config.toml
num_key_value_heads = 4
vocab_size = 11218
hidden_act = "swiglu"
positions = "rope"
parallel_block = false
init_std_up = 0.0403
optimizer = "muon"
beta1 = 0.95
max_grad_norm = 1.0
warmup_steps = 200
schedule = "wsd"
decay_fraction = 0.638
decay_shape = "linear"
doc_mask = true
max_steps = 15656
MLP neurons of a small language model. Each row is named by its layer, matrix (gate and up: input weights) and neuron, and shows model dimensions 160-255. Each number is 128 + 24 x the weight over its row's rms, rounded and kept within 0 to 255. Numbers have three digits each. A neuron's up and down rows have the sign that makes its largest values positive.
After each neuron's rows, "fires on" lists the tokens most often at its 100 highest values on Wikipedia text that the model never trained on.

L7.gate364:176125134131090121108147127114130123118145117150124088114108127164086129119111132090112121120174142144088173139132109128142112188113126104125119095090161178124178138105128136082109102134147101133114163173135132146151101111088117162155150087153165148160108125141124138100099116123111108141
L7.up364:193125160113111088085156136123087164157150131114100079128094113126126134150089146131145130152167139144112141169125117124131101141119151085108153118142121174121133111141116138091137119138130114151140125135182121090156142130080146125135120079147119100140119137119144121103114102152118136151
fires on: " L", "al", "n"

L5.gate216:143119109130133144118124129136111133139118176157117137123185132098157126135136151103122133086132126092125162080128174141090160086149201145123141143155098139126105095136100115095120152115162144124079130106117163147152099119146093173142100142148132166149089122064125158107126176104120104106
L5.up216:132159138156158129168085110133102118118101113160091114175127127126074075120149126141118126151121131130138119101116146137075128098118079111111139125118112134139108098113165093129097176101111135130147113140113138149128122141136128125113117154158125079132118144104136112099169178126154138081
fires on: " |  |", " |", " |  |  |", "ip", ";"

L7.gate29:103105113182109130112081166059154126124120130166186118103109111179128154126213105129108172108138100094162125158145133091117101166113131124126162152169142140112162126120145111135141162141124129123109141195096138163119123151124131141123129105151127163151133151094145105133144137149116156109
L7.up29:103119135085080100156128136085170113128107152161190116141122143157089115135169140127084165127169091105175128139127096088127113140113117137138164178155134136166105121143149139125094121142079135142123157124156121169143159139146175158127120135158120126143168145116145116129162156111111114105
fires on: " n", "in", "on", " r"

L3.gate467:126097127122113143131117125102137121150149111149120098128132109160160110107126136159108142092105104149092133100138118126145127123170121152150116121152142157112125105168148109115159178164113126097151159174112081117173164087085119148133134118111106115131128150101103140088119119119156092145
L3.up467:148151157094131081103137136087115142103134103133155130117127142122103091154155133090126126158126145127109097135138148119120109162085097163109086123092119085092158102123120146108126100141099135132092112180123124142146118134182127102113153122094140125141173123087114114134128146112105110101
fires on: "el", "ain", "e", "es", " % | ±% |", "on"

L4.gate305:158135126121095130138130128112108101127102167112092123126149087126159136103158095134116117148132103113111118105148124144119135111171114110136099105105108152172142117170105123098108089116148120123112131064053157131130158137152168115141116123114134107117114147081123135123123182125144135130
L4.up305:154155129117138135114162106124147132148099080156084087098108116168106163142133121159100108140113136121163103142112109135146108133156118124127120134158086072109096128130126146140123121125172124114152125136123102127102135143108097138129151114093096123112103113090124134133087132089086110107
fires on: "up", "acter", "n", "r", "im"

L7.gate184:123156107096083154128112125169152128118095150118132111159120118137084115095115112119106148104124145130084135147136114117167133147110088149150128107152115121138173079138136174149111120143123146100120138140149112144154136169103091117109120110155115141149095157144121146151104113108097138142
L7.up184:110113119115103144121113132153140150154113094165150106151077130120086117130133100136162102171164137141115124128086089127185144124113144131083173132140131187127122089147119178120117124140135087133089132136157123115151112138116092128172157128131157119161125163116146168161132140099150099120
fires on: ".", " best", " cm", "n", "h"

L3.gate249:103123106166131165128141140083147132174099118113140098153153139136118137137152124131092112143149176152098146123124139149165136129152120050123137080118130170145121128116131117128131115137144132098140110161124142096173153131121105106142172162151098132183143153134115150130138127136114154110
L3.up249:132158117152149125110111137106143133127164126103146159134132141148128111132134102140117150148134136144151150120153134116137136133161166075118102127114144126125122149130116142114120147115102120088116143142107145155146149160151126153147115126134163100071096148109105155129083154130106157107
fires on: " re", "\n", " Re", " | Re", "\n\n"

L4.gate312:148150141135113094115181097181120157131120186135133128126167107091165139082145126119125161173151094133125085131100160093133139131090082140144148146143127148149114125106123113142123152152139155146133124147146137106183141158149070146139121175099137128160140169097144149103102107103099099136
L4.up312:161145082150097136112164128144106159136123103096142101094155150130106168161149097131143150181109116130141154128154134159123143112094124191121092122136115117130121180115133142166101132110126127151123114159150123131130138126156106085139119162153111130082101085116129123170110151135127165144
fires on: ":", ": ", " Albums (", " to ", "az"

L5.gate49:146166106105168131114156107145144117121176154116143114096101199151136117167153082124157132133103157118128128148148133146142139136119151131115151107126131147123156123172099098153118102118136127088120112190177152111144148142092080098146138079101132120113121125108159121066144101123151124108
L5.up49:162122097087141169099149143123138114130162138109093147136152122074130159108135098088129145090140103164124088133111104141139157134141139152099134170132173145103142097147143110093089106114126126142119160104142110106173148122137138144104160111128146100177139110145096170139151112090103111135
fires on: "ach", " ", "est", " mi", "ak", "v"

L7.gate490:115139137091126105146128103103103163106105132133148118140127112136161115147137069151128125110159094131143090133119104117103127146125102125093164144084107148131070110125157174153127137130084147114131127078100157139128103149134114106174108136136102143152118124104109116157112143078135133151
L7.up490:139122150116131112079142110142167121127149162096145116169131142134138125151135115132190127126136139121089100110150168125141120141141122130134089167164135172143123109128145121119127152111102115126113160180111150140116144151106105127120108149124090150133182126118137177142131123176133126144
fires on: ":", " |", ") | "

L3.gate570:124128129108091148102166134164122125133107118151134122169107130118123128115125118123055165119146090109186141131141159125163090137171076121110092143115087127126127179142135099147138144120109120101120156114110112109125134143231117149172138106122146133143121135102100143132136178130164119142
L3.up570:173119119117091163148171126118127100165124130083159121155105130113139090109119169110096098122090137168143140148128160134165121173084108119130122137115115122137129141154109071115124112132167125117117150170109082143162139120165159128146111120106169109153115133112107113161144112113132135163
fires on: "ad", "er", "u", "ar", "rist", "av"

L4.gate113:134091175170112137164141135126107111132137108172127160148143127133128147101110108135124130114089110141108121173132111157126136153087125130069139055112120150126146148129169089117150135129146129102118095107110101103084090130114124133134077137122165171129139085108085159153145126140088124150
L4.up113:133130124154132137162105146142090088149115139127160160166093089117107136124192115139132147097113131140158111152127149139132109132139104139094119149117098133096131106160138140116133119100128095140154070115115131088119109129128143103121146142123164114073162129085104128155131145117093115145
fires on: "ent", "c", "pl", "arn", "u"

L3.gate514:131133135134164119158117117099118116111164101180105140130125097102141133154106141169104121101119095145136152141148137114103106116146189156114166131123190151098110125165119191153157176149153109144141130137142107148149148136097130141136134116181104115100104134111119150098123103131148091132
L3.up514:122094161150180102094136148205106125141150126145079165134116075123126144153103126139114138086140114140137139121091129139079088128130128095093127131091210126124117156113135126141126137158104120124175110131160148131138137158094100145114165129162102118152118123167071121109134101139145121115
fires on: "12", "13", "3", "10", "ore", "ly"

L7.gate204:142168106120158140118107112169129131173110125155103119181111165111133155124141121118116146122155100123123120120110129138110125155136130132140152140119140127153134136109101120110118093107135139147162129120115122108173102087133091125150150122129149142132110174173111109101140102124133136104
L7.up204:147103086103128136161087149174129127143121149122101155156099148104116142110135107141139120134120124130131121123138095150105183165104113117128176143107147154136135165113118129137142119080118098103148119103160128132106132112143144094143154134124125174086110105168085157157132141144134136114
fires on: " M", "; M", "ym"

L5.gate112:115112114141127154126153129106092103129120171091106115139161121122101168151108133125068154118137153125111144145142177149156138097119111172158114132145112164105142190145117121143123134134134120115120139145134174164143167137142107098123136158111176145167174102175134101136155110141140073153
L5.up112:133150072138138134119124150111120097150135113111097163139137156145101119098137138174118130145182138120163153154168127128147178102108106137122146065116140155119121137096110139134173162130154150111136125179126126150132118155139111120112153156117126122179131098099135162107100121123120157123
fires on: " (", " | ", "it", " (J", "a", "w"

L7.gate661:155164126164095126095096117107096165135125129163108104161108088099109114141175130123050146088110106121112145072123074115125102150134166147132087108164151166140142077114053109137134093141127142136121131113120119078165149142121135164099124155135146148113141137126097119109106137148126160120
L7.up661:122120122155076116171112100140120109148108119134111115169095139138141107161159129138132135147058088116132111140176143155143106135126124164116125138107146090135124155104132137164119164083101132096102076182105116176110098118120135103133138127101192130135127119161119134147115086136163133163
fires on: " m", " r", "c", " c", " M"

L5.gate388:120137158152109128150188124107095181106157117151122102101092133125104144117125122128115135143129145103125163166133114129154159113095131160118179083085079128097140065107100131104155158118128116113096129137156103124131162116123104138184098129117171127114122135122150139148117118154123119135
L5.up388:138111144122119087121141151125147111107131099111145152143122108158089088106111113114153087131104152112180128180136125121098142107111090158137119089115141133137123146130143115088119113079079110103150082117141130114148149150130144115121142160132181142103105140089128102142152150123163174142
fires on: "r", "ar", "arn", "ent", "est", "av"

L5.gate77:140135127117168138112099126132111108139104144159119123108109117174091065140146127137148176113148121136087098155142109173125109175136137107125157146169164112112134117111078164122162112116134131173123113101147095150109115129123119094117091172122128161088102145115122165159154124111061127105
L5.up77:175101170137153117108081119129156106143126118095168121137172107129113122108164114121149122159090137127098123078088126081095141135134159139138174108091100123135151138111142137118111140135114094141150123115160108104177123123119114104139107131144077103103144109123109147074122145162100135158
fires on: "v", "r", "-", "ag", "m", "end"

L5.gate297:117150112108153105129166138134138133141100116114142165154140086146118127146137155113113071096076152153119141107158154115124109129148094106101149161129175130144111138153132155103129126125116131167148102117141155137147104117114142158103151155154132104139145148123134178132197124089157114153
L5.up297:154103128117167126131135094148144115087157105140152118144146087114144101147114154112132097144189162116175142106134147146129132159110138134097112147100131123150127147154148130104135179129162127137152110144130127152101115154117103143132105149121125154142125141104140090116081102128094118143
fires on: " died", " –", "ied", " | ", " (born ", " of which"

L5.gate703:133113172117086080089110118107092112097165141175113093118128114110102095102122121113085095065108111097143124115119133089141116138093175142117116115122165130204182110144129115125126108125130129123108102118123150103121111177121121181144137160122107152156118110124162123156158157149104131108
L5.up703:111087113140121136110090130150101088092178134144122105139101147112151096120108138117142120134103139083152181125135143104136141146115109167123098110072124153112169127101150165127114112137127145159079104148180158131161105174110137149166139147109155152117178130085164108153137162113116149150
fires on: " can", " Can", "n", "olog", "ibl", "ron"

L4.gate164:128077137172142116135166085129072124136116150156096122168123130161136090151152076116120096107117100110132099152132141134164181095119093145093092112151112142147099088144099091103123127102142128087118139137167179126105104136112137128058155106158130144160146147125108122077103124125189092073
L4.up164:126156190163075150106130104117114129097086141127121116159098134134120120172176104136134079119112129121095098138126143147159059169106143146092122142118147170094135115128133110144137098128093112143103153112112147153132129157162106139117141115132165153115149118125161180166161143121144131099
fires on: "ch", "k", " ==", "ent", ":", "f"

L5.gate287:144145150118153121104138159153158143145156108124094134063128087120100114128099122168145101141132122152125107151157092132085081130206159126152139112130153127113122150138128131101146117140119136160121129179130167157128075148128099146184120109158152115149115132104110119127165136126110091150
L5.up287:130142108113104098122130099131115130115135116138119130161133116175145125089167103142127136159107118118111173150129188076106124128136145095138132130101130186136123092158090146102157135130119121090151170150112111122164128118095142132115111115164120097090094087106110152145111116136113069110
fires on: "u", "ar", "\n", "n", "k", "ang"

L4.gate399:130142139120148098156128160113140127082096111130127115141138085090122111152117110121117124140100147162128131141142118184119141124135147102133113168141123142139121145131127111127155104149087141113145114129129090157117173145120127158162125152114127099134132121143151131146117138120128151092
L4.up399:125161147166091081166106149119109111100146117114192160163122138116142112134142141162146153146129139159123093116097126111121122155109146107154165136164106148132125138078132171094149141086118141136110110154112146175168158149177117138128139113135152110112114162133133136145135096117154121134
fires on: "\n", "ap"

L5.gate511:131142116157165124140121175096132115147132147119127096121133111154135151166194082133134118155146109143125158111162144167103122121126116149117141133160160141146119130179146103139136108102138132147121148140163152118120107136125149079106170146119142106115130139118098149079133113114140153163
L5.up511:068161098093150133168144115156136113108130143116080116104107134143120115133085155087119119136108140139111098143135142087145125102119120097136151083151121134128129103165122153110148082144153099133163165180106121166124188148135111103098138136110128119158097114101138094115109113106123081151
fires on: " | ", "ak", "el"

L3.gate59:132077116135132075147167139075091096117130126106177125224139174134099135137138145110143125099126160153137122136168108115147121125143100143148105112102150150124135043111143134101093134116131134144101145107140114159143093115156095138120159124158206101094150085153128156126133145145147133097
L3.up59:124123133155116142157110120100135098152128141141184126107102138116100138123147140165127155141098077094171154095131101153152151116135115078147165121140110113161099087098121106119138153140134142151131125160117109139112087123170127119169140153117145131093128133103134139162113125159147115089
fires on: "or", "un", "in", "my"

L7.gate32:147090107159136127137122130141119156089107140150120160131118148133112138112155099112125115117128094170169125129130093107152072161137141132125136098120145134143164135156115141135167156112155141111126134166162154133132077137134110136143078127129106123148101126130119164111113158122111139143
L7.up32:145094123124096127113174120083115148095143114142161125116108146138095106112134129122115143143157123078111113146143125104135164122081066109179124113155087143112085133066139098097154124110137114124164121110163149160117116156173128110116104135151144164121187137147115082131122162139092169121
fires on: " | ", "0", "1"

L5.gate223:152137133144174120129119120135133110168137129070136087105135156149095141133138146110130134101119152121112107134159152182100107103136128134124138076143126162129167115151167146114111088146120125148146119129164158161102136135113139120152112142093129147158144155102100175116159111141105099125
L5.up223:084116082101136113131092101090099108123131118129123159139135168143098119123120176169118143120112172113097118123111125095119127115127173158096166112116085119103103137103099080163147159156098114173148140113128163140097132098075111164141108162141136111120106107157140130124098074131112130107
fires on: "it", " | ", "ated", " located", "end", "ent"

L3.gate687:132121135082135128111084156119145149087078127174087171149177124111138133077148137147123131100147124091104121107125127140088168152178130130127134110103123116112134135125110146131125117181149121130143095101153153104178129118096115155099118140124089101108131138164120162119122145097134157124
L3.up687:134136128128066149110109106122156132129120085141175123102122125119101116153120129129093103144179146106086128178139148118161127151138126144149135126155121129167099141130163110136129144093092136079142112132147129127161110168140084127077171109119101139102152144152151117184077136130071110109
fires on: "; ", " | ", "und", "ab", "ced", "41"

L5.gate20:140111134114109151134095140153146108191101135123122151171136109128094103155148142126125081144128124139094098156135136167123135157109149146125096152134157126139127093115156103120141114091119134114137090148136124195120115090153103111162140134127134084118169152114106111103138139108155115141
L5.up20:146117155147133118159140124093108133133112137090090086110117119126092122113122130142120120076140105123132096161166135092154130109136141134118106160171112143098125123157115152142101115106129114148094105098129148151100123121170132145087155134131072118149092112127123133091119169135148093160
fires on: "w", " | ", "ing", "s"

L4.gate673:142103130138149139071121125151112164146121162087117130122131130132135121161070125104104155103165126085104118130121149117120120134093082134088132114122119125085123139143086155114163087116134127090172110137143156132144105105154106097121126150147164137090146138105107115113141131122143116169
L4.up673:138097094132106149120155115149123127143136155114122119167085166138112089131111175141097149149118122130131135138144149106140150129138137139152067114126125101143146137151117097157145139083108101100091099149138127150171117060152117079098121143152121129135107126119101117119128143120139126136
fires on: "est", "ed", "w", "il", "s", "y"

L7.gate620:109167170144152115117108121089133110134132108147159116151156141126131146107171087104120148140140103110149131134132126117155129160168148153135124145080125164159129082122102114152117138117151140149082087088053133064144138136119115141156170152164098160107106127120129149153160112139124134149
L7.up620:114135182130118150164110088154155094131105092092174109169181122134128123071145149131115114130118119178108057138086117115137157147169133193129143117122149098145112128133121092158141132152132148142110132113141107131100126136134125130131120166116114141102130109143141152126129113131125112133
fires on: "v", "ag", "av", "ib", "ip", "w"

L3.gate601:120111113119117132127137121182133133112130146136165130160139106161105096086163132118103123145097095143081141112142129152095109127144126144175161119186178148166138104141163107171172146169157119165136097106146117083100158086129148099118158129136130143139105154145112142154108093124129087131
L3.up601:096152094152120098142150105121150185156106106170098106162128150164123136081123159158056168108156156165172149118122150117127091146133076144106124167117106134156127061166119146127124126137127129140139159189106105154101133100153137151102127138108084125083123105133108102138116132125128128115
fires on: "us", "el", "ius", "ome", "erman", "ene"

L4.gate315:154093128107134167173142051137093151142136140184151101173098103126150117145171136119100134086129150144118106106122132135108127132119108091130130163131104138166102096176120107142114139117159108091178124119115093137100146118126077092112160131127151180127127143127150132130096166109105132126
L4.up315:143121116120141120177132096168136147070162099130120163165088126133160115129119093096118133135142141103145096142140147123118158094095083110105113134132130153123101106147138117100108108159164162084153112122148117158144135111131112113119119137134150134167095129105109088104088151081130090123
fires on: " sh", " sc", " fl", " st", " br"

L5.gate289:147121155112147159122128158131139082134127121134105156113148080167153099128152110170114150112132141103135145105149137121117149077112085150123168096124121147101149125148153152080105114134143121117119127202122175099141102127142117142138093113083095146159157126147121138120115158127123151153
L5.up289:138122169096104127145114173160151144158139140172142098107131103093130116138155136143103117119151147079164134107155113161076141104110093081136114120136146134134112124143130084135128150139116126136125143150136153073143147162174119135111099135129095147147167109155172118108122109090138141111
fires on: "\"", ".", " | ", "z"

L5.gate602:119121132142100087145167129113111099098149145157154117144134131131153151118156126146066154102141107115111123114153124152199146164110120159114093132118140133144130123073125119164129151127168133142120120124114134135144165102078119135118167136171090139091122185173064150124111064115148121159
L5.up602:111105152128126100079156131089126124118156114115132134104141087125095155116169108132108120118162136158131130102097152090120101159119161151120129103058102134069164128085138103172127175122139140107111185119150111110121130143100127098156128120128148075127131145153148153082128094128146167126
fires on: "ly", "ally", "ately"

L3.gate301:122127113091113114145109139127143160091128103122121137138145129071113164123085146103089104150116107100146118136115114145108156149168182135149122092127122120172107102087141147150100127135142129111141118103114127141119162152155158162145109090126125110147149086111121129105108117092129123093
L3.up301:168170196119107115109132145118186150092122132112135121120135123173086130131082122145128116169106140149127129104137100147143191096117164106153149126146170129160097082116188134132120156084168132111136093083114102129164133144124121106146160168110124108153138145130122135160104130119124132106
fires on: " ass", " sign", " eng", " element", "\n", "ub"

L3.gate228:148141124113108153100139100089117114081089138165105132135111142140145094071120124132129180106154136114129167138113130080175119115093104117061119157168081131095135177104130169134108157137116127141097130114121104128134154118118170124131111101147161115093102114148108060107117136104082143106
L3.up228:161113093081153108151154112105087099133138127113136139131099080106103115132143122133138145122134121137152102093128154137123125134148165150116118152137138121104115106080113101155141129149103129124144122148145095096112126150123134071125118151090100093105138135123126154168138118180142145120
fires on: "ot", "as", "est", " -", "ad", "and"

L3.gate690:129133116085158167158143166085121108105115168145138129171154143135138118094117147128118114125117115109115173114130129151135145116151118136162127140142152140105161157141086140143147131104095138126169097177114140073120136077174065148132133083145097144152130113121088168135114132172170128154
L3.up690:139102133115154147118118145131169174134125134138130152147098125154162147098135106151089141094111123135147110148164138128093176118099089115111107161135152139135118104143150185131144129152088133140128145122109104102089066113134177158115116132138119107184107128095112092065078138182154139114
fires on: " No.", " list", " number", " album", " number ", " Number"

L4.gate144:129122146094139083108141138090147136161100118118122132099124151121133105114111114159132131136067118193147116112086100185116101163118134135157123107138165129136145125096109114125151129116107136128155124175138143153137097130171168109084127137091109129126123199107117127091118133147129128124
L4.up144:162115152130130162110098095123131103164142136100127122133086153148117090131160123202105109104133069136134151140152136111147131135142085123135100116088112124092138128098133129135117173103127144104128116152141120153169084112109129163164149122100150101106115125131138119142159122135132098156
fires on: "ch", "ed", "uk", "th", "un"

L3.gate325:125129120107163136141150128120111154180124125101134132069152145112122118183147129142138121085177092150166118149118136107128132141136146122129153099117127099115108131114136100133170161144107137148106178123142091124155110163119114109136060118131120107163093122123111141163095119104117139127
L3.up325:132125113138092153149129132098134128132110153127158100132126163124130148113149123148116129158097102103129122160136179117168113132169147111202152101104140106127146104121116136178146126119098131135120157154104107145133110123142088132128132107158099164114170146075183090175130182137116078112
fires on: "iv", "att", "acter", " Captain", " training", "av"

L7.gate471:171072142116116151145159109152078133122115146171080110125144124129124107148144108112137164154115100159142145148133104099141127145132141111113150186157137131132139144117137096157135161136185091094116125115137134124179182089130130109090131173098133153142142138093142103139096148163152175058
L7.up471:160095135115123134144136104179111124129126118163142104100146112157114112091196177124083093140103114122099140167096105123100118129180138138097150147130125145135135123174174130113141125090077100121096128124183154130105145132117116125106114104096144147160124132106105161153152169086159151082
fires on: " re", "r", "c", " transl", "ic"

L4.gate581:080107135145164175146133159110105159115126131122115129183110065126086160090125143110125144078136132145133131120184113121175107080135127107125124147103096150134157094126121123116116171106142117147101140110131124098111143096091139143131115120147153134118084106119086128102136127119079151133
L4.up581:132108161115131140117113129137098140090117128116116152127127128152104156125097144115140151120082129110045144154112119098164083150116142104142147112165126124105170100161126137148146154135158086134116163115111129133087118122107162148148110141138125139121109185114151135155149119118133123125
fires on: " \"", " (", "ood", "ber", "raf"

L4.gate326:163114133095118124142112119125120126113107149152101121149149169110123138146185161136120123100116124142121127189162144127115142129119124122112163171123128116145120109081140118141103122150177110135117135108110130095119125143086108116126178106094151139147104118098130121087103124142108125125
L4.up326:145130151137169110149084175128135157163132127105131104104149114122125125116143129145164152158117160112067162103122129177126118152101126108112099168101118127125084142148154131141147126162089101133111162112144149110149165148157103128119135147121128087105114147157158104154114117152159142094
fires on: "k", "id", " sk", "le"

L7.gate275:123168142118141099140136140148133153127097131115118078146155108128148120170117107099166130095114104094111105121163129122144119129158142171115161115090081152116129151126142095087116108141120099165121112166094140121128125138128114088144103110163144113164116160109136121158159137128110124163
L7.up275:089137129165144133115096144131114118101104112101132126170170161099118118132076090108170158137126154077101097107150139097126110127116114098145124136142122163123123152113163143125110118135116150118121133172177162135099125166119111109101164122152110184128097120169138145102109085142134143097
fires on: "8", "′", ":", "k", "et"

L4.gate612:130149094123127135150116136108138142162158159125081120145136102132098116175127108160126175094111149121058124143120063145125129167123098133133156150157122161094153100108159102130126136143124140118159102161173171152152145163113105106086129095137088118142143141123118121129124125105116103095
L4.up612:136108088164125151089103122132185164093133117151135102132133145075108134164107143100106200093100137126093147101134136124110102120113162153159121127143119136100135152122158126068154124164136128143139117182109126128132120147108139135120169118114140111115171136140103078097159151117089160118
fires on: "es", "e", "l", "le", " Las", "h"

L4.gate63:142108177119109155163121133142118127100111126121079102115129143080132145113111165118124067132110113107141124117136148150140114154161102126138164140117118118130139140128172101139141110137147135066101147115129143123087115110093091157163135170135120142122102169100118145131174141077172117108
L4.up63:151147123109069126198145134151186137186140107075131100129105140110120106143099164095150102095143123140148108145133167180102136161162120138128125097136121105113138107126149118128109151145173101075115144163109163115125109097115127092128107152099114159133092117115168161131143124132142139117
fires on: "w", "u", "ind", "ab", "pr"

L4.gate468:117120117102107146077132152114166149101128084109087126113110091120116119124103153148099143065150100106130113129143142135137108144159137136104092090071086124144083119098114166077160112137156113196131112143120141112121089143156142138144057124115135117132138155109132109124129154121117150139
L4.up468:121091155154086136149111119133175135088081144142178142141150110133139094107134144124137191046112163125113136152111171186121159159139133128151128141123147144113148080090142119124111134100146122129108143129146092125129153124125118118146099140155134111139095134148135136131146147118117136125
fires on: "er", "le", "F", "f", "u", "r"

L3.gate309:153107156128130128102148156118128178110115079141135168165140134112125131123152099127172096107081141135141148133117127120145117141129112081149170177139206090086113137095146121074140123138138139146149110103126099143102122112126135150165146157106102127143105133141157157135092130128129116125
L3.up309:125120148148128142120140156109137136151121162131131116171166131106112155127105156144097131193133162117109181146102160087132162158108062099119139112117176145145110133123156130075165115161124134153083080130121119142125112165128108149124145142148107095090153068132133075120146142125111130103
fires on: "od", "b", " ind", ", d", "ad"

L4.gate577:179141124169111146175119141112123145139137130135119109098112154075149113126122131110103139149178096119116159117099129167135155122165162152107128130151132111128114157064097158103151158200143143118128130116128122125114105134135118136115101114094094136185153156102145110169133083102159128123
L4.up577:139126143141127125122145181104121108146148147085131126150052132156110166123139095107094122125165145103108127157153157161169143121134147121094158110134131107145132176105117095137157110151164106136099155128142132103141112115152138099184132124179106121123149147120157089116095145148131148129
fires on: " part", "ort", " loc", "\n", "ul", "| "

L7.gate467:132083075103138146143104139110094145166090106113133104150139126150099149133141128094129143097109145156109155124129121074153145096147108151132108122134130126135108135127136092083108144159177132141142071137169149139134158128128126143125143095169130168115141128097122109129085091136121127145
L7.up467:111110146134100139142154090143114146139112114130140140124176140134131141135097122126117196140081156128136137144132173099095128106124138119139125136183100137095104101119103118129126108149161140096148148123127138140110164117134147145118135152120089136118121102101094140120111119147135138117
fires on: " dec", " sh", " sc", " rem", " cr", "c"

L3.gate628:145125144132147161137143127116147111092126104102160103101113138131128117151157100121131139106119105105082133142114122139157113110159168110145170129130142168110163122144087093151118151098169123129098174129133076139122141139110150088136117113111162123105118103120105152158114118158154136086
L3.up628:140090088116178096134113161079130136123128122175136155155094147174130113150136112119159143109198152157088146134101128130121140101147138116160119123176182164107140121142115118137148141109134126158151117134126116141137152123139118116142106122092111124126145167129089161158119155142145159131
fires on: "ions", "sey", "ations", "ist", "ics", " However"

L4.gate27:173154136175164137088183148121111115118115114135129108142152137153139141140093119131160100080125101089096136115152112169130125135149141107130148129153128128106108148143126127157151154128171152143100136131122138173132148116153070146084117101084113110126129116143156128104132084157120152121
L4.up27:169120116116095118144136117080082110091126171125103132101132130093151097112119056109172102122148137121112108129140108136133146119083139143165134103103108134134116126173136075120125092123147119180103138117123105148166137129137090137132108119118122124099134138167105089107131144129079163144
fires on: "0", "ost", "im", "u"

L3.gate506:145114139095134129120161128119151152176149085138183123159141130104098125157163148167131132124134093088119152101108090174117103136099107161176190129077146122106175120077139138138170173142125131148131093144144105119153112175117084148097079150113091076153085166108145133140130131123140113135
L3.up506:182071164128149101138108120096148094161129136141120108132144106148132109115130126151105145122150143141075181140129136138137144083124147119147110142110164108145100133106170159126083154106133122127092118130130133128158157139113129105110112118125125107130095091113135130104115130114147183091
fires on: " / ", "ob", " within", " past", " as well", "obby"

L3.gate55:146107126120147117144137150149082144097141120120126122153099170142132158144160067132125135113096150096149135145136117162102122116141124142108119131112108123096138087107128124074138117128133110105145095146103158157155102101117103118125140163146138068134117105121132127132128077178092140110
L3.up55:127150129151098179078118140099146168105120127106118097133093108129105101119160098116153103119126089118108157150141140109145150106139114155125097157110136155094137126118104121101122148160131135141086106140156121112144096119185154103136126151146156144157145125097105149093120094094093125156
fires on: "- Sh", "sh", " half", " Ash", "um", " quarter"

L4.gate200:165121147139140153157135103106106163120110122125128162147150114118108159168106137112136181133152105151145091148112130088157090161126111153086145125122081115093115118120135131135114117142144118156109131158153090173145116111154105160121122151124116163088141129085082117144134136112077082063
L4.up200:115096112139113047178149112134169095105119145141126130122133124160128122108161110128130165106136085145144125119092101147139137098143109075153138124121123174128179119084102086128073129179103146121148120118092118131152125115133170172103107163141155151131185112108135139134135150140147107162
fires on: "r", "e", "end", "ene", "re", "us"

L3.gate245:149158102126130074113126145148142171096131151139112103099182115152100093162157134127133148187086140140116131103123141088154121126093183139074122107109125135116151113118115115110072147140130135131111114140149121114144060135138067113127144112122125178090143123093118117099121147171105124120
L3.up245:128114138134110128131189139098123141140099125131122182180145142140127127127117132107119111117137139111139113143158105109129102109144131139072148148096149130105110110120119156109108125102075116135141105070137108132116089102148142117128091112144120124129106148112126134101136112170119155110
fires on: "on", "an", "om", "in", "n", "unn"

L4.gate557:131151109114131089108132148131109167108079129114139116160118124103092120117105100114134146141101143124116151105144127108143077124112151150160131154112146145158118172141146127084129184164118126145124092151143107151155149144147158135091130157119173111090124096094123130107121130138163121127
L4.up557:129158116149099128112115148126116100148163144154122089145184093125107113145139130146138144099100114120156134130147097132094155130131099131119132145074129144172122117074116155111136087126079108119111148098115130097087137142169134137138162132098117163121136154126137120090134172156097126119
fires on: "un", "in", "o", "im", "ater", "ung"